python train.py --num_hidden_layers=10 --hidden_size=512 --num_attention_heads=8 --num_key_value_heads=4 --head_dim=64 --intermediate_size=1344 --vocab_size=51679 --hidden_act="swiglu" --norm="rmsnorm" --norm_place="pre" --norm_eps=1e-05 --positions="rope" --rope_theta=10000.0 --rope_fraction=1.0 --qk_norm=false --attn_scale=0.125 --bias="qkv" --tie_word_embeddings=true --parallel_block=false --init="normal" --init_std_qkv=0.0158 --init_std_o=0.0 --init_std_up=0.0158 --init_std_down=0.0 --optimizer="cautious_adamw" --learning_rate=0.000841 --lr_mult_qkv=0.5 --beta1=0.9 --beta2=0.95 --lr_head=0.00464 --max_grad_norm=1.0 --warmup_steps=202 --schedule="wsd" --decay_fraction=0.94 --decay_shape="square" --final_lr_fraction=0.0 --batch_tokens=131072 --max_seq_len=1024 --doc_mask=true --train_tokens=1064000000 --max_steps=8118 --dataset="wikipedia_en"
MLP neurons of a small language model. Each row is named by its layer, matrix (gate and up: input weights; down: output weights) and neuron, and shows model dimensions 0-169. Each number is 500 + 40 x the weight over its row's rms, rounded and kept within 0 to 999. Numbers have three digits each. A neuron's up and down rows have the sign that makes its largest values positive.
A block is one neuron, or neurons of one layer that tend to fire together. Before each block is what it responds to, as a language model described it from the Wikipedia text at the highest values.

Number words and numerals. Spelled-out number words and numerals for counts, often the second piece of a split capitalized word, e.g. T-wo, S-ix, F-ive, 600.
L3.gate742:541512469482512486482509484553485540476459520481463564468576449522530512488548531481506537537500559543490417542544505550561446388416535456540485552476566537414498471507478457489488424511564502493503513594463474479571560477485521565478478464534537532456531486569565466448458555508509503511514472551519564569446542513437573427530506489522486488523498463503476517522470552451513480427554459551605473517533514501491505510492469485540406518468545536486486560548439530470479523591514528474465533485517534501423449480
L3.up742:557522501447411534473481458481463534553501533553527575515572469535501525439513479474581494446515498484463468468515511477515507558541504583529479491383510573521475518466522442518513430532481508474529426599459461463522509464509530475452544446512516498493457471517485475525543506569526534476446430528530501501520491483546540531536463425447475507566498521529528511442470477493509565548517514523515494545536464489504463492442499487488454473493528498492451498517444514503539504463576573592503503532543562540456467525
L3.down742:489540477490466521501539459482467445503478489553511482505520418510467543443455512480539510557512498508433507458404476455508463390490563521488551557492539451482475478416468461553496523550533524530592445524505517454558540521487495490523508459492585524529605522529543495483543543482478494461506555523474475484532510526502476505514532431546471496493462459432560547529477555512523516456449383535473483509522518496525568497523446483465420493456498438500514465539490476481499540482527514459598461472475484484562544653
L3.gate828:544528501501444465496501488434482476546578525507499544453454456496508511548492524471461531522482519484557509508501544516572561547551480486535480468505564492545433538478485457456518520494485497454440503501483504423558380490561518558516432499512476506478603460565510474506477499507482520510517544529405478466501490532568502578597477441491473547511490479529476508533457529528538492598459505473468404507468463437522496453513468457482513557500460502473535539509546525501608518450446459524555493529485468454482549486
L3.up828:543511466439456540503506454434455448477540532471535528446541481502510587462457472435458586473494475549498486529482547450554489503593616470484455500406480527476539463572464528504543454529607408553498535509517533439469490547527490558508498495479531489536511520448495463457558488498516460563554480573469535452454508492549547510531518463481448495497501522493538484423458568485478443508508560504528438550513460436521422494486439544567515520492542535404469554452508502571525495536448552483454497493480509544502522565
L3.down828:537494488478513513489493504476462468479536551497542479471528461543452522498510561479481577424477507471512449507512538484533476517470459512456507475526488547529576440450458538507509526503555524520484517488508511462480498564543536496462489491564493433516508443496431440547540478412490480539591551478557499482474520481460477500538474466507544470499502576485520442474513546513501522519508425520552482538544517510545487567456500580539551498534475533411461512520532466489481496501515477595466480484574480532447501641
L3.gate957:476465469494569571396513533524500486515469563548585473574545496493442518476503580448481467466521538556520458494538459452497441464457452487517458510493598466438493536421551500522427504474529519498494543495522457505432465486548533565445472472519476452499512471551574518480493579493474536464527489464432602467511511531565462567514490546596521469547449463494439527508461509544493505517485482527572512537562492499526515514426513560470492526506413518537455505571532507484477460456537519452501481488514483529587580455
L3.up957:474547502475403492480562478447520565496479518543504524517581517555483507488539502451500490471502480482508480475494498461518512557412519489543524512435560478542586547475538496431502501491472549484454421479530528499500467523515481516492457482591424515499427422600530515430588561457417507541497515522546522522516426521434478523493474515467506479560539493518469495473439444497514494548548503442499484503543425499413448520510518522510490528514471504493441522527516545503535491457468422444569427555481588500451534515
L3.down957:553447498489559575482505536439512523526577504469481430615591531395462511466521554481471534457544476595515540481546517427506495473480443483515472579491561527514532496438585539474453509457508477494462481510547466524585472484518454560409420426472542520475541522494533513477554493549441513479542507475441526484497482453513512539504538515513504500479436538503447487557512528510540508459513446545542492517554486492517501495510441578566487556483489490549534518540464498443481513555439507543440538527515519582484426530
L3.gate1200:427579446465512506558482480545531519547475548544434515560530531500503492499539460495593466507513515432499505504447462463579558455542571542465491452573449489463534458514546482395544523438457503491506484539475458538457459556521479495493533519460505417490564481466502432544518569447518525489482445520402501499570539544471535514482511479484457444537417587518525518476512440484516446552418498510551505489518523518464524530499533568569482515529461526528523511521465453475479506463515572496465419500527542474513455511
L3.up1200:477443501523559550449510448418461489524526513508455515496528497518498504551505549468489502515547544624483515531475496466510456521497515479453511549498565461501469412507498436409460546509463500541546448588528521560509465494529514495455466489537497458529541491564500528452528561507525462604503489428437527559498464503480487440495398520461497479474518479483475538507451477513518448525557473476472492482442474465473546547525455540550446535472517478434471520529448487532502508453447454519450535571475484483487507498
L3.down1200:524589513437539556524514499486527536485530415488460445478513500493465530464523557431503488444468511515507491511493536436511445493498471454596500539501453504461501458489434484534516476456452551493459421474560466516447556467500555543485476477531501489516470552524602476551532456506491545550574510565439475522497542474577425553455465499504565476528493539510490578480471499538488442523484461449463454483568490525524424481559546546509470537483514488522476486486531461552584505450453496511454483505501535467559476536

Letter y in names. Subword pieces inside proper nouns, mostly a final or inner "y" in names and places (Ivy, Rudy, Kenyatta, Emery, Burgundy), plus other name fragments.
L3.gate347:471545471516507525435538491481504543493505550515522538494502530475557522481431473465494474455495470518510491455531548494491450492493487494449596440468539551528507501464467515484551407557476507472586495492525498486532481559463509531466541504506447503475490460456466548551498519465486508604492501394463476592546501476545464465522509557460495435542520435443494460490504525523510531494470473533499525493542513530491509538460441493428423454423507518539464448507470531502479491518462549429419429479638519442470445514
L3.up347:523504457494491481461560426486509535522448485458434483506458544579470479520535510501471565489447476516543530454461473417546522551492507480462510509543534484533533492603489484480497453505514500486489470501540439415429480590465472517474525510475481505566483478520490544573526565531522477531432550442550499549530491467510477532513427445462465506464496531463544480461561499591464463502455442522534526536516429418459502530472497513536576503508540501508499489510486554580466467478472477592581523484471457447419444512
L3.down347:469548457450517499481607463529487471548497496528543536563500519477522541498518464502495450446449473506498487510503488415494564476400489468500480579452529490502534504464562541487541491473507465456533397523562577455544426547512526505435441534516470527501598456516506496506534585479492525516471487484493527561491526513466477479388444491463594434504458497506535480535492517530413549545457532466583498496496509547532587472515524574493564495534504454514516463464500487522450507530495514546479455522496512498482500600
L3.gate558:482507437555530449547418489487565552537502479521520495465502458468459439517397486506473469580432552489406514522439489473538542461512454508538484516547505513475486618521435373472504532486546545511476486489570530429370472463536459553528567516511503497536605498598446454588477500508498514502473528433443515480562464473511489489551478521499482478491482484561482453520490550453514464479517503453536488421514564468460517549516440516497491437500551498482484516513461530518446504519529472515564540531515525470537496515
L3.up558:483523516519466487471474487519521486530438511408471484485495529463548576537513457440537487468482552593459502458483527465398513521557495478475468562421455595522563506570520540481408513481495515540478519559508549558457511594557523460502460490472547481504562477477392504528508522478544539532477441457537452531517501482525444573503545493545457449529494549458496444493476495543528564524534568496517491539456547465407465547457435523556493432484451557469476455528499602450446477489507497565455510479491485466557518558
L3.down558:494535539541506491488456445491482496464482476431468472497480527454487507492428462509522409586530484503441582494469518475489490458539522498526450523487531478505523521433416499483474593446505482443478493477479533485477421483485455515448491478611509522486554556515512492506473515503539512429452531519457492529563456488540445489496436502513451431537541445520503493527534515504526434479461417560514517557591566452468469519485494523500512498599469499525463520502486482499470415574499519532547528522464501534502507449
L3.gate574:585528504484439463508540416470535517529466472530463554489472429484441508530424528493491514421420533499545514529531417500464584490498509501496487481531531534480497451514461519420455458480471520453482506552459517540460448526510463495514553531542444466533516517523443453462543480489482460502471529438476472459458485535475478499483514456506553495564455501530477496505449465498525524514474532456575471440528428500496529504531438463513450559435530482622505474553510507538523455469436507528457510523509486538526512505
L3.up574:490533452458554438523475541452519511540459440524468487501499503484509534507497540453501465459521407459533545490520527539532524528499477532469517535534486466513482495546581587504502495456529536507592568502426400478493526508483422497475513533475428510512565515483538471447561535523545401563511506459562504522493584451558463560493495547475507484431443474522543543539487476508526497454534453505555493566546542453503439536480500526441551485480521475498485469604514523557460485515429555515491509550551540380532433470
L3.down574:498484458465481431461501436547524525512501500546483443542518528588439502412452470604478549507542502519493552535443526505484533510504483490502525514498485533546475511558448474492534486515520503521546506469527492472501531519523529546483459463461572424544512480524434524595493553503387526518413534516560453541491480432549505471555529502435510464490471446513502445548452504485541538406452567524453460492517494542468508537521502537475489522524443597442447550449493531490511553501565486447525501441479508463487524445
L3.gate632:496518519500467485494493476457557546512430574457505530480564530457493520481545565527530541417487514518528537484444579495526505521508540457491485576496462536490572469503516478473497445524577481484513456543504527448433499572493509434522500388496471416494426507542536508515598529396476478533451498482507542474508506580504458491552544581471544463505546495446538500460527545502545492536469477562481445518583554509458479481465521465467530518499466653496567495482503457427511441529586456436532453461564504508494490539
L3.up632:509522563539499473486563438421528516526526553559513496443457469527507520533565487454546537462498540525525522397525564504553509485424548499470552469481583485463496474551548501467514470507498530490508505433477476493487508468543514546510516495491492571560506540490547472550543459498478523476486499573551474487414460536504436505547641475490485463524416550466492522483498571446556467484552491515545458491491495513511548555578459516484466496544474578490492515563526479517565490470563506456516488527535507502471485452
L3.down632:482544496515519521535576542477433479502488541510564509531504483485456466483545515490464495510533477449494495492500480453496573522529493472498428491428573531452495515460491468532467441418538479475525473488536501548585511526528518516495517511494462459451567527509455544536500512543445514527430471520504452522464429567586463418471479436441550546501465542469495489484545491494472521534485523531544458505466507551517581455476427530496450504480491453460461505462439531494542551536484536491505453457472455476492492620

Small counting numbers. Spelled-out small counts such as two, four, six before plural nouns (had four sons, has two subspecies), plus digits inside sports-table cells.
L7.gate403:520552497542502435465483537466527518476566542509534467530533421569498491488538502532470430462511478482567495538480494465610507601495503436525517499510492475486485489515477492532586485501543566516480487512547497505514561564498551481587505448473575473475552481534501508498513484486512540504514450541505474502505506505474448587510523515495460452484507485494466478562511528455472506499480579490600568446515558486501455538547467476501480449437535485448535567563578462538583435516477446463522446466486511518427541563
L7.up403:508529481524531438513488443524531527493578516515583519498466525535424465585479439482484481492540499525543425498506525495490512586445461506570458546555479533440362465502590486523469571488516472489478560464604437485530548557538480539441535527551489481471516501482558472523513479475494585448509458469496465463480573472478528470575543466509459555423473504462503520465486488482471511498485505478503428539466495480589512543492548569485466499580450486493500525564507471497510500444541502555571500471469533546452536491
L7.down403:473454438499546509569489426550518467446433519508517438496518545541532469488449498547552545517561490507514538497527496484511462475486507519503459506472528362484457533505534553496479446501578523527483577440426473420491454470423527448484468523490440521482493527417511466432490469433473551514497468474507448429443502458520432492503570529493517521500426505508486490523534571542500506459570483545483513523488416466556593541477486435478473440544486457548486453543447516475488549518510570554440505494459482520508497553

Spelled-out small numbers. Spelled-out cardinal numbers (two, three, five) counting or quantifying following nouns in prose, e.g. "had two daughters", "three nominations", "Five Decades".
L2.gate55:457516486512565464429444486505551505541496475467561472531513507492429484528552508516513485549500508528492526527500454460550480572499509567542461424530540500435526564552477506523515496507512524583512486516527515508357490522388470490501461484467468527539488426513492552373541460509425540540498513413479559543452523504568509476517509405497436523525386527477462502495455515505496507472541521538556465418528506583546521432474482479478455526545464467562531512465500480480573469444426511519503528543521506468508477486
L2.up55:436506539506506472504518513461526497559520515505529550527411505541518494524490521476531454510567493480555498477513420562480512510479518554501525522566484489467425451508503516593465548539524535528504461492470553445531485495448492451507592447571488542522536545479476519466495445539489512542484531517451438520513527506563517569474586590468537471604474467507437507459528485441497449537507493466545489467428513474488517489533486467453463500517492532457504536527494505541523476426473433597528535492570505486471509519
L2.down55:523451564459510550513468472537481441464513433521514500480538487505495458473498537484535487445469525406527527489540467456421476456527495441574532559487451521376453485564520438574460508474477498476447466482432520484509544448463485427559473469548534490514524487461469539491506485516447459581453557447518514491477533432522425447495527485451527549549477533463492524486480532531513470488547506508498505461543558470446491491475495526514461525460521530542515551468473500384493516425472447517476510446413485543509454471
L2.gate329:460421529524498545494426445469521506535455532509547478463470532524468527470486506491519527544499499495502465562578476506535486475530469535459550508521473478527490499435537481516544499485558406450467505508517486460525461576500515573482562543498460441517463498474519488418504564533470517546532464490563543495566534520520517499494484539553463560483505539495431471453448501561466485494484486583449494451474488470547550480489503499502527551546476506521531496539521523492508473460435466555468539538546510503520516501
L2.up329:489519474464555523548534473494512562512486491548432496446481466432493515468520507523485509570423490560552486473485475491476478514531552523488498491445518523556549474491524572453453460465408535498503540503490425483530496501474457434479508482545439563512558486471486459570501498521495505483477478526447565545496577418520507516477451501459527460456561446448439507493502543508549496502494570515573471452527501493441515494519530554521452382473475502510515546563513510612450515448454481370480451467562466529474557495
L2.down329:481551470462512523517439512496566509498488580494453511473566574533526487544532516516514505512561552437532509468499478594548504510528428477500584561429452519444497540546480516508514515452521446546450469481491557509481553551477514546490478561488536540535482571528443564494516450546485531497489559543556460502540465492572513558514435496497459474507480561519535510453505454511548550468550494496602483552535507468509531593509482528503529438486475513536510477455473465479508594491441398485513489563564489522467442525
L2.gate469:515475479498410533489529516452517550523498523474500465544436469500470533460425546437476533460538548482513492475459497473512486479486525529498521478439507510461549517470563542517484499505451577531521470492543497554525493577536494492527463563559521473511496514493462477523511473451423588439533523458464493528512532471552431489539495591420462504427503533541435506567432490550511491530467527555532458444416499483525464562545385564570536570477496519420520532452546522570456493456446532517474518495443460499490508496
L2.up469:515542425444514471513440407430483527496530558537486543585489422448525489448446513520395478444491554483493472437494514552508563484498522509525507406416481471531495460521534507606517466565444403485467489541546416479495567525513578493479464478487514478472517517504462479497492567458582521567522472511487526468460451505479500567514463491469470519480553521505491536503508437494496473561501436551577454593573530426466457480531510508490452464455466522547522498495494459396498503443501471541494441532494482493491440495
L2.down469:518507430474511529481510511458410525467477433473519502487553496519497525502517533496464535444563513540461537479533382472531493546530466481497483507520427436597558520504515524502465548458489449480407527490559399523481478483424511523408481450533498472434523599478477511469530464505500488555624545441526444481479498516465417569407446559474542456453483564553439433564521491470525452503478482559566575518502454507551489566503434545459538509509534516459506507562437447485490487467415514510454501507524473561436451630
L2.gate1146:475586409488498532461457543448510563549492521521484474522517502520462510481440481490590445466473475548528478460453529546445556513480589501469526453453620453445493491468553550521537523472576509566513472551516443473537485554544533519413423507477452526439522457498464518546480498469537524434478581517539521542532473520513502486387498491521522436532550516494494473476519495506538536550511484412477489476505527458478485531502481493543550488482470575514485515503546536463564452504478518480473528533491532508480512513
L2.up1146:518533509491479502524490471487529539535435507523495485482492460487533555455486558490515497523486566511541447527475570477550481544544527485524457504442476454441480520516524511518467486508536489610552524504499558497513484503489589557472488517494518523524521448501456484545531473546490507495458470487510512524493507525449516442490571508556544556484524469467471467481531434480538472558462460441554453447502493506429459523549498529516539505445477584503512555517578451463534531531468432428612474476465495400499448497
L2.down1146:525459498508469565417498499479509538499509501537492529562490432555493530441478538468485476438524528577535538486572430508448451455518443498565507583539491508521559506569498532532524485527493498504460506502516488527538460576504501465487450537489513522476550466521535468444566491475505453472594484409554553472468489523493493534494502553531520439470470519573493503493498464527475445521476407580570527534511510510565500515521495511504465478449508488455468541519475485531480495527414489551516456563506573512525473592

Word-final suffix pieces. Short word-ending pieces completing a split word, mostly final -y in names and adjectives (Noddy, Sumy, Rainy), also plural possessive apostrophes (critics', Nations').
L2.gate396:517457502599494523512477513432520513482502537504413499468427531513430500532434533507522555446487511440465473551456528545547588526591523454445469495504506568441516429509474501478493491505584504527508424463491385516488454526462424452521550484573479457530483478504456466480530477486478461480511526458541500449522435543510468556535487505544442387500391620498479558524452403535549571495494399536513498485494454510530516490486489446559442482561527532522473489502502495512501437474453458479482474567466464449469548510
L2.up396:452484474483453513587506531511524521479513493507367565420468526524506560549509528497494531494532546530422502533486482446545532551542511499488442567499483481497433497526458474539469514421539468538507511518470502538545516380503575582562501467477559494557516505530491484548520487468494457436504473532531485467501485505493545473478521499492487418533472544420495567486570491500418507431559533499580462527474564476434539535515507505474488514514624530371435543542486456435498527432472495559548506505618482514536497498
L2.down396:453559467486516427529471446454526445514481480555523516520519477488399497518548489577523440476523602493471530495454503487514462534518457489523487454527483536482555476491474486512570486518537543478567518490548515439529490479466467440532504483534573472485430507488473562486422518483441544515535575426510414484494528486578517510492485553509514459497426519531493559543550499530519532479397603556448457516430438562485537497521528520510460509464460525560529579473512541585525441582502622507450416517566522509467537539
L2.gate947:494465463450488434558488501520460462494476494469456484550501458520463530503509429498535426447490489513482482522509489564518537472577477517469517539458486560541588443494567486523515568431480544496440406446462579466499548450542504470496508490437538547553475572478352486505522560477550468534535594413565567538578484538506494526498479516462497479454529487467486492506536509528459528557530445548516497566537541514535472535515555532553567522500513547569509543543541507508441572548554436535473515553496516485517427552
L2.up947:506511497476514511565519478520456493519556507471449561502610461529440453505499557548448527467433502402502521437434506496452506592479488513567521529505503474502555481488511511483507482488498566493516484511486496454507428504509429404461484447528552459542515510524490551514475533449495520483438492581458490459460465434538491506486495541499475531442481514523542500523543553440403523513551481480532522511424451538506579521591575535470485477484479488536487455461457516472486545485597506524527496444471433519515492464
L2.down947:440387476489530462501505520474478452526463526518504509455497550434461424506537488539476467485527529488434522515568481522501538497514521442402487565539473521572533524519578471593490559485490463519493422513442546515497496537520542472464510543443492528487452525472460479517477500502491473504399498424548544505518566518553538499510537517421528387491497483504512431476475481519516575474514463506520476505521544496489466545554526530573497546526545621477494553548474476496499508569569484507495516584545530437564431590
L2.gate957:463522466499545498528478470518534555555487528535467483516467502539502435598546493474547539489539467485527549533458498534471509539548407455454529524476552523605523520453439490509553541475495472578521437520524521510448503506519488467444512512428466421498555469476479443508492455463525433454486525453491511548583458579496466514558469480471523476531471485496465518423497438563466480571504429522527429561479516537488500480482507484464438470464539555489426518516526514509533533504515483502490497545591483492514519477
L2.up957:474520461545447494503486494533482468488535488546493510448479467445479470442494463483457507475578470448479519539499515587459471461475493510539538468518510546526482502561557515417525510490508516475488470523529447490429527522425495493589594459574475485527478497386467487444601569552529508501531425531475539515556444541491513540458477520485397493514476476505564488552548464480483498575476531635491421504454485507467453444517511439456486453455490562585529516501411502456513515554558426454531481501538510519506485495
L2.down957:463516503502498531487548494527463520491500473474478466493477581557554551508492474518476443553455394487530468531472543495504458496457505455468477550528538544483514454482534535428483509501518487537462477491474532495534531537477497586419466479547427506504523518502503535568503543439504534476435484465491569540513564543574468515381505494531510586430520470531466494543511506488484529450474500424473496482449548452534508534569416530544411529537502532469403478569483479503428460487453538451539461512453520525480446526
L2.gate1308:556513513481414517485442478528520500416525564425445524505512520514443535525519476560463440411509497468495531476484449568469529502489483473401472473421485516524509544555523532533502468481560502515585563498481525544492403488470492501517468459456554500490519528496491541527580536517500426430494510459540556453451492509552526545497502471470437519521574513594480523515462474529417497523503486549584542438517507530440441501452541537499465419571453511488459565533445546462474535444499475456552545508538546521514455497
L2.up1308:543472443511488447531469498460443459617566482483465532526523531428528545493487535525577439580521509491470480533392476469470551479521454499511448518457573526592504534534474465572538529493494500519513434527471516565442434569543527531476542473503508465455524428508500486512417489461558494517506532453599515430549473503503532484622502425459515456458511443510535492571521506541521514454524435480493545520508486500479485514485445474483480518507533453542499519565526505497408413490496509441558455502505491471451453488
L2.down1308:501524474600536562520495502508488499498485487422465478498542545472423509479489510571486458467502480586452465468469441542479468501486544554446472527511487490443504487516473453517545597479505505546522474484505528522425490487478490471446473533452506476436501510476531508585525524574444484459501544475484531553529534509483442532474549505504489497539518535464590515586451581530493493458494520527528492426484534535450563467556529543482543469528517532469488442494441563504468575506525517489466523516500543497511570467